Weights of a small GPT-style language model, trained from scratch on English Wikipedia: 12391 steps.
MLP neurons of a small language model. Each row is named by its layer, matrix (up: input weights; down: output weights) and neuron, and shows model dimensions 32-127. Each number is 50 + 10 x the weight over its row's rms, rounded and kept within 0 to 99.
After each neuron's rows, "fires on" lists the tokens most often at its 100 highest values on Wikipedia text that the model never trained on.

L7.up598:60 51 70 49 64 55 37 59 52 48 56 52 61 50 47 46 51 48 48 67 60 36 65 65 53 51 64 34 49 55 28 33 35 42 54 62 47 50 60 41 63 45 36 41 58 57 48 48 44 43 52 28 44 65 49 40 42 47 40 67 60 68 39 49 56 52 53 45 70 45 33 44 38 52 52 56 30 46 52 51 35 49 49 62 71 40 48 31 59 38 41 51 54 47 56 30
L7.down598:60 65 56 47 44 50 38 54 44 46 55 60 72 54 42 47 67 71 43 51 32 56 56 43 60 35 64 38 43 47 58 42 38 54 50 62 66 55 56 53 50 30 65 51 37 35 48 58 47 52 74 61 56 40 27 56 59 59 54 56 53 51 58 70 52 53 39 46 55 47 59 66 42 52 54 43 43 48 62 41 38 38 58 53 52 50 51 53 59 27 37 48 58 41 51 41
fires on: " W", "on", "W", "M"

L2.up248:50 36 62 40 56 70 50 48 57 48 62 34 66 57 61 49 55 50 49 46 39 72 29 47 63 34 50 57 53 29 51 40 42 65 65 36 53 52 61 45 49 52 32 58 24 50 45 39 28 59 30 41 31 62 47 44 52 38 55 40 53 44 45 61 74 51 47 46 51 47 40 58 60 58 42 41 54 59 54 51 65 46 60 63 46 63 47 54 50 40 60 53 49 65 46 63
L2.down248:54 51 65 47 63 72 81 52 33 49 53 55 52 54 70 41 58 44 69 30 42 57 60 45 40 54 42 52 54 43 48 56 52 51 61 52 57 42 55 26 57 44 48 54 49 40 36 39 79 59 43 55 45 40 37 47 38 73 52 54 54 53 37 58 53 49 61 51 41 62 57 39 55 50 36 52 39 40 54 48 48 60 53 49 42 28 47 77 64 49 54 42 48 34 37 33
fires on: "l"

L2.up530:48 40 67 49 51 55 65 48 40 58 61 54 46 58 69 42 38 47 42 28 51 47 42 25 74 42 44 59 50 33 46 44 46 63 66 40 45 50 59 59 51 60 51 39 41 65 57 43 52 43 45 54 65 57 66 44 47 58 43 50 50 51 58 47 56 69 42 50 47 48 70 37 48 51 55 32 40 43 56 45 49 52 54 54 50 49 56 44 28 56 38 48 60 72 46 39
L2.down530:52 54 45 78 48 59 59 41 56 42 67 43 37 54 61 50 49 63 53 57 57 55 49 60 55 70 43 46 60 43 45 24 31 35 46 60 48 60 40 37 55 54 68 60 49 49 50 57 48 54 49 37 53 60 24 58 50 39 38 51 57 57 69 41 50 69 44 66 35 41 62 60 53 54 59 57 48 45 52 45 57 39 64 37 46 46 45 65 61 45 73 51 40 32 48 41
fires on: "/", " Soc", "ist", "}", "°N", " son"

L7.up70:43 58 48 55 45 44 55 57 52 49 46 37 61 50 56 46 55 53 63 46 42 54 63 57 46 54 45 42 32 67 46 49 40 73 64 37 62 51 65 48 35 60 62 69 60 57 57 47 33 51 60 69 38 68 49 44 47 66 43 50 50 25 59 51 43 35 41 33 50 35 42 67 50 60 50 46 57 61 27 61 61 63 52 33 51 64 39 54 54 47 62 47 47 67 48 62
L7.down70:40 46 52 44 55 44 55 31 60 38 47 43 51 26 63 63 50 61 69 49 35 46 43 55 57 47 42 57 45 42 47 44 45 64 55 57 43 59 40 49 63 44 55 69 47 42 79 32 57 57 57 36 47 49 40 36 57 47 62 40 41 45 42 66 62 63 44 39 49 55 58 52 47 49 55 41 57 57 32 65 36 41 43 62 61 51 43 59 44 41 30 53 55 33 49 57
fires on: " a", "ed", "al", "ol", "ended", "pl"

L7.up539:60 59 58 66 66 53 41 66 45 51 47 60 61 55 43 59 51 62 57 61 46 60 44 48 45 46 50 51 53 58 44 53 49 66 53 56 49 54 59 49 41 62 51 52 45 19 44 59 46 41 67 55 44 58 50 55 64 62 53 61 54 60 31 57 68 35 59 26 48 35 38 51 55 65 53 61 58 60 36 56 41 25 34 58 42 44 35 64 41 50 52 56 57 52 30 50
L7.down539:62 53 46 51 56 40 42 56 63 57 57 61 52 47 49 65 53 57 40 42 67 38 58 81 50 32 41 43 43 47 58 66 48 49 55 47 53 37 67 34 63 44 38 46 44 42 51 46 60 45 49 44 55 49 46 73 56 53 34 54 46 56 49 66 58 49 25 38 47 53 68 46 40 41 56 34 46 55 62 56 47 42 49 51 56 65 62 52 51 25 55 35 46 32 77 44
fires on: " c", "ec", "ric", "c"

L2.up183:46 58 50 57 46 50 42 61 45 64 56 34 50 63 45 47 53 52 44 68 59 57 65 46 55 42 37 45 71 55 23 54 42 51 50 54 47 65 70 46 53 56 50 59 19 37 36 36 64 55 55 49 49 37 58 56 57 51 61 32 58 51 51 55 46 51 46 38 54 50 43 42 35 46 48 44 48 40 60 41 41 52 57 51 53 56 60 49 61 46 56 53 51 61 50 54
L2.down183:35 48 55 39 43 50 62 36 28 54 46 52 29 32 46 54 38 69 57 38 58 39 42 43 39 40 57 49 59 46 37 35 54 45 54 73 49 62 56 41 55 59 51 61 35 42 37 50 42 53 48 66 49 41 55 59 54 55 36 60 49 32 61 70 73 56 61 43 38 50 55 38 66 55 56 51 46 49 64 48 44 76 51 52 45 62 39 49 44 60 55 45 64 58 56 53
fires on: "ol"

L5.up384:49 59 59 46 51 46 53 45 50 47 51 41 39 66 56 41 40 41 51 60 45 67 39 45 52 32 49 50 54 61 65 30 60 48 60 52 46 57 45 56 45 51 48 47 45 42 38 45 46 59 32 37 38 47 58 78 56 34 66 48 40 47 63 48 65 64 46 56 40 36 37 39 41 48 56 51 41 48 65 65 52 30 56 54 31 52 49 68 63 46 56 33 53 40 37 53
L5.down384:50 45 37 42 50 62 57 36 34 47 51 44 51 58 40 57 50 45 47 48 44 44 43 49 37 45 33 55 56 37 47 49 64 47 40 51 46 43 59 43 61 58 37 44 50 40 48 55 45 62 52 38 51 43 35 57 56 48 54 52 69 56 35 51 38 37 69 50 28 59 52 52 42 53 77 55 54 65 53 47 60 61 57 32 38 43 49 65 40 60 40 47 49 65 46 65
fires on: "l", "im", "sh", " el", "al"

L5.up103:57 40 52 59 69 42 50 59 26 62 60 42 59 56 37 55 38 52 52 48 44 35 28 60 60 47 44 52 59 54 61 51 61 66 59 58 48 71 37 54 42 35 44 56 39 54 50 54 36 63 56 47 49 52 59 56 54 52 47 29 39 43 57 42 42 43 59 48 47 39 46 40 66 39 62 67 41 56 39 51 41 54 44 55 52 40 60 57 59 56 63 48 46 58 38 49
L5.down103:39 62 55 43 44 42 78 44 41 42 59 73 47 54 33 31 53 50 42 40 61 41 35 26 66 51 53 43 61 40 32 56 38 47 49 46 47 58 52 51 59 66 59 45 48 51 47 42 61 64 46 46 54 50 49 48 59 49 55 46 74 43 65 56 58 48 60 48 46 29 61 45 48 37 58 27 46 49 46 48 62 59 43 32 56 50 47 43 74 42 48 32 27 49 32 57
fires on: " season", " career", " football", "view", " and", " project"

L5.up462:39 66 47 44 46 65 45 44 43 45 45 59 51 57 46 45 56 58 51 47 45 57 52 53 52 30 44 57 28 60 34 56 48 37 60 63 58 73 44 44 55 45 56 27 61 45 50 43 54 44 56 37 50 53 60 53 38 43 66 58 55 53 56 50 57 47 62 68 37 46 69 46 61 56 51 47 52 50 41 35 53 51 69 54 33 60 74 51 51 49 49 41 42 44 43 35
L5.down462:37 59 48 51 50 41 58 45 52 50 42 52 56 58 65 64 52 74 52 36 25 39 37 61 54 53 53 65 47 44 52 55 46 43 53 46 58 66 52 50 50 47 56 37 51 51 35 44 43 72 62 43 64 48 39 74 59 40 50 38 48 54 37 45 68 37 62 42 30 59 64 51 45 52 48 57 44 50 42 41 52 42 44 47 47 75 19 59 36 33 56 54 66 56 45 51
fires on: "per", " Or", "id", "ish", " Sl", "ud"

L2.up302:35 64 64 52 53 60 52 53 41 46 38 71 56 67 52 39 58 37 51 60 55 53 35 52 45 39 51 67 68 40 33 67 41 63 58 44 54 53 63 39 45 25 47 57 55 49 71 41 34 50 69 53 59 49 32 30 36 41 44 31 51 49 61 36 61 52 49 45 47 61 62 49 38 32 41 49 58 58 56 50 46 52 70 41 61 47 58 55 59 49 49 64 31 57 51 55
L2.down302:48 48 54 58 59 55 65 38 40 47 42 53 44 22 44 34 40 45 51 47 68 59 51 56 38 51 64 71 53 45 66 47 64 43 50 64 45 46 55 28 40 55 42 57 32 39 48 49 71 60 65 55 69 62 47 46 53 28 51 56 37 52 52 55 42 33 48 62 46 63 51 53 45 44 63 32 50 55 37 41 38 34 55 60 54 56 53 63 60 49 49 45 44 49 32 56
fires on: "'", "ut", "’"

L7.up352:45 68 31 52 46 58 50 52 25 51 43 63 52 49 44 68 33 63 40 41 55 58 65 54 47 33 44 42 54 60 40 64 50 46 51 34 44 47 35 48 58 51 69 41 61 29 59 52 55 51 59 40 52 43 42 63 46 50 39 51 57 55 68 70 52 52 42 54 37 43 43 51 56 72 43 65 59 43 41 46 41 42 52 47 52 45 54 42 60 57 44 51 63 48 47 69
L7.down352:42 52 45 45 44 51 44 32 44 53 38 47 38 37 30 40 50 36 53 50 59 60 58 50 51 54 51 36 36 49 49 47 65 62 48 43 58 50 46 44 36 56 42 64 52 44 26 57 58 43 66 45 57 71 47 50 55 44 45 59 47 44 37 69 42 51 37 59 33 57 59 69 65 57 51 58 62 67 44 41 42 40 57 61 43 57 67 58 50 53 45 45 66 32 38 55
fires on: ".", "e", "ate", "tain", "al"

L7.up126:55 36 59 39 47 49 44 48 51 54 42 61 45 59 62 68 49 46 52 40 39 39 58 30 46 45 65 32 59 49 42 55 41 60 54 39 53 56 54 36 51 58 47 43 49 38 42 56 56 67 51 63 54 58 40 62 69 33 58 47 45 47 58 72 67 38 61 38 43 63 46 34 46 50 52 36 47 63 53 66 53 55 41 48 39 61 44 49 30 37 45 58 34 32 58 52
L7.down126:39 58 42 68 56 48 54 44 62 39 50 57 41 49 46 57 59 64 44 38 37 53 32 53 61 45 22 38 56 40 50 56 42 49 51 71 58 40 52 53 26 46 58 55 60 62 47 47 57 60 50 38 70 45 40 54 41 53 49 29 36 60 55 42 55 48 61 53 58 46 58 63 54 55 66 47 52 40 62 43 43 55 38 58 45 47 58 62 36 54 51 49 54 42 47 42
fires on: "r", "in", "es", "l", "el"

L2.up310:34 56 54 53 51 48 66 64 46 68 55 49 51 29 55 43 52 52 46 50 34 35 49 50 48 61 45 49 37 74 57 48 38 42 46 50 58 65 54 26 56 45 42 46 58 40 65 50 71 50 53 66 64 50 52 53 45 65 51 54 46 55 43 57 72 45 53 55 50 60 54 61 36 54 46 37 58 59 47 51 48 60 68 43 52 56 39 60 45 45 64 42 44 59 58 33
L2.down310:34 53 62 49 54 56 51 47 48 49 60 56 48 61 42 64 39 36 57 55 41 65 57 66 52 52 56 34 44 63 81 58 59 71 53 56 54 46 41 70 61 47 50 45 38 49 46 43 28 51 48 61 55 51 46 53 73 38 55 46 52 39 46 32 48 46 35 46 74 58 39 58 49 56 65 51 35 48 52 63 46 42 48 51 64 52 30 59 51 37 55 38 59 41 68 57
fires on: "at", "ars", "ebsite", "ats"

L2.up284:38 57 46 50 44 49 23 29 51 57 47 56 50 50 59 50 47 58 43 39 61 48 64 46 55 59 49 63 63 55 48 63 63 54 44 62 64 54 61 39 50 43 51 50 64 48 45 53 43 49 50 53 57 47 28 59 78 60 49 63 57 54 49 41 32 49 59 49 38 47 57 38 44 36 56 40 46 57 48 62 46 63 57 55 40 54 42 43 40 79 29 53 51 54 52 44
L2.down284:50 34 43 50 50 61 38 45 48 56 43 43 57 41 43 55 65 62 43 50 54 51 45 55 62 47 53 45 49 56 18 34 48 39 56 63 42 62 68 41 42 38 56 49 59 50 52 56 57 62 70 51 62 49 54 42 42 59 53 56 65 52 33 40 49 51 51 57 52 60 60 36 60 63 33 57 50 43 74 36 40 46 62 46 73 31 51 43 51 56 35 51 53 51 34 42
fires on: " Car", " Gu", " Gre", " gu", " Em", " Ar"

L7.up420:54 61 58 23 50 54 60 65 39 19 43 56 48 46 49 56 31 51 49 59 68 46 46 52 64 64 62 64 59 54 35 55 55 58 33 43 48 46 62 57 63 47 40 41 47 53 45 79 42 56 62 54 75 67 38 46 55 64 43 34 62 47 61 46 65 54 62 50 43 54 35 50 53 56 57 49 44 55 49 50 55 30 62 56 47 40 57 39 64 48 56 61 50 62 40 38
L7.down420:58 47 56 56 39 54 41 59 45 54 43 56 57 48 42 69 38 45 61 49 55 43 56 42 55 47 56 46 40 53 45 46 53 71 44 60 53 61 51 59 69 39 49 33 46 50 56 57 56 33 65 46 55 48 62 53 58 61 64 51 66 47 42 47 45 60 31 59 49 56 39 57 65 43 62 54 39 46 38 37 21 35 61 37 46 26 59 51 35 57 49 50 50 39 35 59
fires on: " e", " E", " p", "ig", " s", " t"

L7.up328:57 36 46 41 69 55 50 52 44 46 57 47 63 37 53 65 60 77 51 57 58 47 61 53 74 51 37 41 45 35 58 60 51 62 59 41 56 38 50 52 57 35 58 72 61 36 37 37 55 46 44 49 57 49 56 42 48 46 54 56 56 49 46 49 65 45 48 31 65 18 50 44 53 48 65 44 42 63 47 43 48 50 64 49 53 56 28 49 48 49 65 51 57 56 49 65
L7.down328:48 36 41 49 46 40 41 43 51 46 50 56 50 28 60 53 57 54 53 46 45 34 47 48 46 61 50 48 41 50 63 45 52 47 63 64 50 51 69 52 34 40 48 39 49 57 57 61 67 72 51 52 38 56 46 49 43 50 41 41 57 36 59 53 59 45 48 53 47 53 63 56 40 45 55 43 43 38 19 41 72 53 44 54 42 49 71 54 45 37 38 36 62 42 59 54
fires on: " of", "ol", "ed", "at"

L2.up135:45 62 50 59 77 47 38 57 57 45 57 43 44 50 48 39 54 65 49 33 36 46 50 54 41 61 32 56 41 30 55 44 68 58 43 36 57 59 49 60 44 63 43 54 38 51 67 47 39 56 47 42 48 50 44 63 48 41 48 48 62 59 62 49 65 42 56 57 51 46 42 52 43 57 58 48 47 40 53 67 31 52 40 48 45 41 58 45 41 54 54 54 46 34 59 47
L2.down135:39 50 53 39 43 41 56 65 44 53 38 80 60 58 45 53 62 52 43 30 59 56 44 75 58 54 61 72 51 39 53 52 35 44 43 35 55 48 36 45 50 53 46 23 52 51 58 39 41 39 50 56 56 38 44 58 61 63 43 61 50 35 49 46 52 55 50 50 42 59 58 44 36 47 55 42 47 44 33 71 58 65 62 47 67 61 71 71 51 44 48 59 43 24 38 48
fires on: " comp", "(s", " ann", " ab", " det", " med"

L5.up557:27 65 33 52 57 55 59 60 38 47 38 52 50 64 55 63 43 41 33 41 37 62 45 31 61 53 50 53 58 43 50 60 42 71 60 50 44 58 58 59 53 35 36 46 79 46 41 50 50 35 40 55 54 46 37 42 36 62 64 55 61 42 52 64 40 50 52 48 43 67 48 47 53 61 56 42 66 48 48 54 44 63 63 56 55 60 42 43 62 57 49 50 47 47 49 47
L5.down557:37 50 31 34 57 59 69 50 38 53 44 65 63 56 41 48 48 56 59 35 37 65 65 39 48 48 56 48 55 54 60 57 42 47 40 63 48 40 50 53 38 34 47 46 45 38 39 49 60 48 56 59 59 49 50 50 50 53 40 59 58 53 37 45 64 73 45 42 45 53 37 61 56 53 52 36 61 53 62 35 26 54 46 67 56 57 70 45 45 54 35 54 61 42 38 17
fires on: " pro", " has", "ro", " had"

L7.up473:44 48 48 73 49 36 43 42 52 45 39 57 64 43 46 52 43 68 44 41 59 53 68 48 59 47 49 44 63 38 50 52 62 65 43 43 48 38 31 52 54 48 57 53 64 56 40 53 60 43 38 44 61 59 45 59 43 60 62 44 48 53 54 44 61 37 51 55 59 49 48 45 44 59 48 37 52 46 46 61 48 37 53 33 22 33 48 25 57 56 59 37 73 54 52 28
L7.down473:55 42 53 34 64 37 46 36 47 38 47 53 63 68 59 48 57 62 43 48 61 45 43 43 50 54 42 47 65 46 50 59 41 39 57 50 57 46 47 67 59 53 41 52 37 55 59 42 42 73 50 57 37 38 52 46 54 70 54 55 46 50 61 41 44 40 49 75 51 69 50 55 39 41 70 53 38 37 32 57 50 56 51 37 38 50 63 55 59 54 25 59 36 36 61 58
fires on: " |", "ad", " sc", " con", "op", " comp"

L2.up594:64 59 56 42 60 44 60 50 50 61 50 70 56 31 60 40 49 60 56 42 53 46 75 18 28 49 47 53 44 40 63 29 37 46 59 59 55 57 55 55 34 28 63 46 46 59 41 53 40 41 58 46 46 48 50 50 42 37 39 45 56 41 55 54 65 47 54 76 71 32 62 59 47 67 44 43 40 47 55 59 53 52 44 42 51 42 64 54 40 46 57 43 56 58 48 59
L2.down594:65 43 35 50 47 54 46 66 68 67 48 58 45 49 54 53 53 44 35 37 61 35 43 35 54 67 34 50 50 43 60 34 43 29 50 46 74 47 49 48 63 56 35 78 61 62 48 44 48 52 57 54 53 37 47 61 41 39 59 54 55 35 38 50 44 41 35 67 40 50 51 31 64 45 41 47 27 34 60 43 62 58 70 49 57 57 46 71 46 65 38 64 39 49 63 39
fires on: "on", "en"

L5.up562:60 52 37 50 52 66 59 62 52 51 32 59 58 49 47 48 50 66 62 33 37 44 51 45 38 54 49 41 37 33 48 49 42 54 60 44 61 55 38 64 71 45 45 44 49 48 46 22 52 65 51 35 32 55 61 55 58 44 53 59 54 56 69 52 51 47 53 71 65 52 48 57 49 72 45 42 47 62 56 72 53 53 62 45 50 54 34 47 42 51 43 59 29 50 75 67
L5.down562:50 59 34 32 47 46 46 64 39 56 53 47 64 52 49 41 46 70 56 36 63 48 59 48 60 48 49 49 68 51 35 51 58 38 43 40 36 39 54 39 54 31 56 52 58 61 48 79 78 54 51 45 42 47 42 45 44 44 46 47 50 44 47 57 43 55 54 47 46 62 50 52 62 35 45 52 54 44 52 47 47 68 47 62 61 63 39 56 49 72 38 46 50 52 51 55
fires on: "er", "man", "on"

L2.up546:53 56 39 53 63 57 56 69 38 36 45 34 44 39 38 56 67 64 49 62 39 57 43 48 60 57 53 69 64 48 37 27 33 65 42 47 40 57 47 50 40 61 45 42 46 54 53 42 42 49 47 52 52 35 53 47 37 62 56 50 59 52 53 36 30 57 65 41 49 42 64 36 24 65 60 54 66 49 55 39 45 56 53 52 49 53 49 43 52 63 50 48 34 63 49 50
L2.down546:53 53 40 57 47 45 42 63 42 57 55 51 49 58 42 55 54 50 50 53 48 36 50 22 60 61 34 42 54 51 57 49 62 36 52 42 56 53 66 50 43 49 36 38 55 47 58 63 66 43 63 54 43 44 40 53 61 62 58 48 46 52 52 37 73 63 52 61 45 72 29 56 58 53 64 41 39 53 51 74 43 36 50 58 34 64 54 48 53 59 63 53 53 55 29 57
fires on: "ro"

L2.up442:54 67 33 47 36 63 48 55 47 61 41 55 33 73 62 52 43 36 59 52 57 37 42 50 58 67 48 47 62 57 49 42 37 54 31 50 42 44 68 39 63 60 36 48 49 53 47 51 56 59 40 51 36 51 25 34 58 53 51 40 52 40 51 51 60 56 70 44 52 53 54 52 40 60 60 53 58 58 39 47 57 48 50 51 51 51 62 42 49 46 37 64 47 41 53 46
L2.down442:43 56 67 49 49 63 59 42 42 49 56 53 56 20 46 48 41 59 34 51 47 46 51 52 39 38 52 48 60 38 37 47 71 54 29 45 64 62 50 47 33 51 54 59 46 44 58 48 63 38 43 54 30 54 49 66 43 53 54 52 55 63 56 58 43 49 31 55 49 62 42 53 54 59 61 65 47 43 58 62 61 47 71 55 43 27 58 39 48 34 62 48 55 43 54 52
fires on: "el", "oll", "h"

L2.up185:56 37 48 53 60 65 68 40 46 52 50 58 60 46 60 49 44 50 58 56 42 47 40 57 52 44 45 60 48 53 48 56 52 37 44 55 44 57 46 44 47 58 39 29 42 38 39 42 35 35 69 39 45 50 40 49 53 52 49 40 34 45 59 44 59 37 47 52 64 41 50 56 53 52 76 57 66 64 52 79 49 46 42 44 52 45 28 58 38 45 57 53 30 53 56 44
L2.down185:51 40 39 39 46 48 37 63 36 48 46 44 61 53 36 65 59 29 64 39 67 65 48 58 46 42 46 56 40 45 76 59 45 46 37 65 49 61 50 65 53 42 68 56 54 58 39 49 55 51 58 44 55 71 51 53 56 36 47 54 62 40 39 55 37 39 42 64 50 46 64 38 63 43 48 63 35 41 52 53 52 69 65 42 33 55 48 55 24 49 52 45 52 36 57 36
fires on: "ian", "j", "man", "ese", "ang"

L5.up637:48 54 64 43 70 65 49 55 61 54 69 46 55 59 47 62 68 68 44 37 42 46 50 49 42 48 66 55 49 53 39 36 38 49 64 58 39 51 50 38 57 55 51 50 38 55 53 53 47 46 37 48 49 58 38 40 40 44 41 55 58 30 26 39 53 78 45 48 47 56 52 36 59 44 44 45 44 34 72 45 55 61 66 57 49 47 42 44 48 55 57 45 46 58 43 44
L5.down637:49 53 67 69 61 45 50 47 45 49 56 61 58 66 33 53 50 59 63 41 51 53 46 51 24 59 26 47 40 54 21 45 33 43 45 49 37 44 30 53 54 43 50 58 62 57 26 58 54 38 50 46 59 59 55 46 50 58 57 36 53 51 48 62 47 56 50 63 57 51 55 49 63 56 74 36 49 23 81 55 61 50 51 53 66 42 51 52 56 37 47 43 61 47 62 51
fires on: " as", ":", " form", "):", " am"

L5.up480:55 29 37 42 57 47 70 32 47 59 54 63 36 59 64 56 66 64 47 49 55 56 43 51 60 50 40 74 42 38 30 52 45 49 23 38 45 36 52 70 57 56 43 44 52 65 56 21 41 45 37 57 50 62 60 50 46 52 35 46 59 46 58 54 52 62 51 54 44 45 45 51 55 46 48 41 46 55 58 45 34 70 42 39 52 53 60 47 40 44 49 61 54 37 62 44
L5.down480:51 56 49 43 42 55 57 37 20 63 39 57 41 46 52 32 60 37 45 53 51 77 59 64 38 49 40 56 55 55 36 53 58 57 55 50 47 44 60 58 35 45 28 39 57 44 63 29 53 35 44 49 35 68 33 42 59 50 54 56 51 51 48 50 57 64 58 50 51 53 49 25 36 44 55 62 52 60 59 29 53 51 42 54 42 58 54 54 24 46 55 37 22 49 56 49
fires on: " d", "ist"

L2.up553:55 37 52 56 39 65 59 42 70 45 25 50 46 42 61 49 73 44 42 65 52 50 46 37 66 35 51 24 47 45 32 29 50 55 44 44 42 60 45 45 43 53 42 34 59 58 47 48 44 42 63 44 63 44 48 57 75 49 32 39 51 57 39 52 51 46 47 41 29 55 69 40 54 59 34 47 41 42 75 51 53 47 48 56 62 56 65 46 64 45 53 58 47 58 50 36
L2.down553:55 39 45 61 49 46 60 63 57 44 64 47 28 63 64 56 46 25 56 68 55 58 56 66 36 53 53 53 46 38 53 30 54 80 63 60 35 50 38 57 53 58 43 50 57 31 53 44 53 52 52 60 45 63 41 45 35 54 42 47 36 33 55 49 41 56 49 55 61 39 42 45 47 75 54 52 45 54 48 61 50 35 63 46 57 48 38 58 34 59 50 57 51 37 60 55
fires on: "ard", "0", "1", "9", "2"

L5.up345:49 37 68 64 58 64 29 52 28 54 52 62 54 56 68 65 47 45 37 44 49 51 51 50 50 30 63 35 47 47 43 54 43 52 46 51 31 56 50 33 43 51 44 50 46 41 42 40 42 65 59 47 65 44 44 44 39 62 41 38 55 59 39 67 63 40 62 59 46 48 26 53 47 53 48 33 39 38 56 50 53 50 68 58 52 54 65 39 46 58 50 33 50 66 45 43
L5.down345:54 38 39 56 37 39 70 60 45 43 40 63 57 57 44 54 44 43 53 57 57 21 60 34 38 68 65 47 49 61 48 30 34 46 37 63 65 56 58 55 53 48 41 57 50 50 57 51 70 39 47 51 58 55 42 71 50 61 45 49 60 68 63 55 61 48 41 47 46 56 73 53 56 50 58 57 41 52 74 41 50 42 57 61 40 57 47 49 38 43 42 41 56 38 54 60
fires on: "z", "ers", "ens"

L2.up222:41 39 39 69 40 63 67 52 66 53 42 57 46 53 48 43 56 42 45 47 52 52 49 47 47 38 57 42 42 60 40 51 33 62 43 57 59 44 46 41 42 43 39 41 64 47 30 55 33 55 52 51 47 40 42 56 43 46 54 48 50 50 44 60 53 58 26 55 48 56 65 56 36 52 35 45 48 64 66 40 52 40 58 47 56 49 52 45 55 44 64 51 57 79 60 52
L2.down222:48 53 36 57 49 51 34 37 52 46 41 57 55 40 75 59 41 57 69 43 54 65 57 76 50 62 57 50 50 37 54 47 57 67 61 40 48 42 47 52 65 64 69 56 63 50 49 31 34 40 57 41 46 49 55 52 33 39 47 42 48 51 46 49 53 45 46 28 55 63 46 43 33 51 36 45 46 61 52 61 53 54 41 47 45 48 49 53 38 28 60 50 33 58 46 68
fires on: "ard", "ed"

L2.up304:53 32 62 34 44 53 49 53 47 56 48 41 56 42 42 43 70 49 41 42 42 57 44 50 41 52 50 58 47 59 50 51 40 54 20 56 37 58 76 30 35 42 62 46 39 46 54 41 32 70 58 71 75 38 52 45 54 44 40 47 51 41 64 49 52 76 52 57 51 60 70 47 72 39 65 39 46 54 49 39 41 53 63 50 58 62 62 52 55 50 60 52 52 49 50 46
L2.down304:50 41 50 47 47 60 48 39 68 49 48 57 41 51 45 49 44 53 61 35 42 63 53 36 33 44 57 44 48 66 75 51 51 31 48 54 65 63 50 47 59 53 47 49 42 48 47 36 68 47 54 57 67 56 43 47 19 40 57 24 66 60 71 58 61 51 34 42 57 35 53 50 61 41 49 46 29 52 46 47 57 52 56 53 38 57 61 62 67 36 42 51 52 37 54 58
fires on: "ut", "ens", "ution", "lection", "ign"

L5.up424:38 51 64 50 53 46 46 36 48 44 63 41 40 45 45 34 60 63 53 32 41 54 43 36 69 59 40 37 42 62 63 37 52 49 68 68 59 50 67 45 55 48 30 36 57 59 39 57 57 44 50 62 46 46 62 72 25 44 51 40 34 48 40 48 40 49 56 36 51 56 55 64 43 56 34 48 48 61 46 29 60 57 39 47 44 36 36 62 29 53 48 56 45 68 65 59
L5.down424:56 42 45 51 63 46 62 46 47 57 58 50 68 51 59 57 44 60 58 45 33 62 46 67 60 45 55 42 44 58 45 54 38 40 54 65 66 48 48 59 53 52 39 36 41 47 59 50 35 59 56 54 41 55 42 52 60 40 51 57 52 49 45 47 43 62 72 51 51 46 46 64 58 59 43 57 43 24 59 73 66 36 53 54 41 47 35 55 58 46 40 52 47 53 49 58
fires on: "A", " Ar", "-A", " R", " J"

L2.up436:47 40 56 70 60 58 43 54 46 55 32 51 56 46 68 57 47 39 48 57 60 44 32 48 56 58 49 54 42 39 44 41 69 60 30 45 48 41 55 52 55 52 38 56 63 54 46 34 64 56 69 56 74 45 47 54 58 55 34 35 46 61 42 26 53 53 55 53 47 42 42 58 54 61 55 24 62 41 26 49 57 60 44 51 57 58 53 54 47 36 46 54 41 49 56 49
L2.down436:71 50 70 49 28 33 52 64 41 45 57 63 48 72 54 42 48 46 65 34 41 37 37 36 43 39 35 57 39 44 47 56 49 53 41 44 50 63 58 61 53 62 52 48 55 42 40 49 41 61 44 69 53 51 38 39 52 48 50 61 57 51 35 57 39 51 58 67 60 62 34 55 56 62 47 47 54 43 44 39 62 34 57 56 49 60 46 52 43 44 45 49 45 49 55 64
fires on: "ens", " |\n\n", "ers", " (", "\n"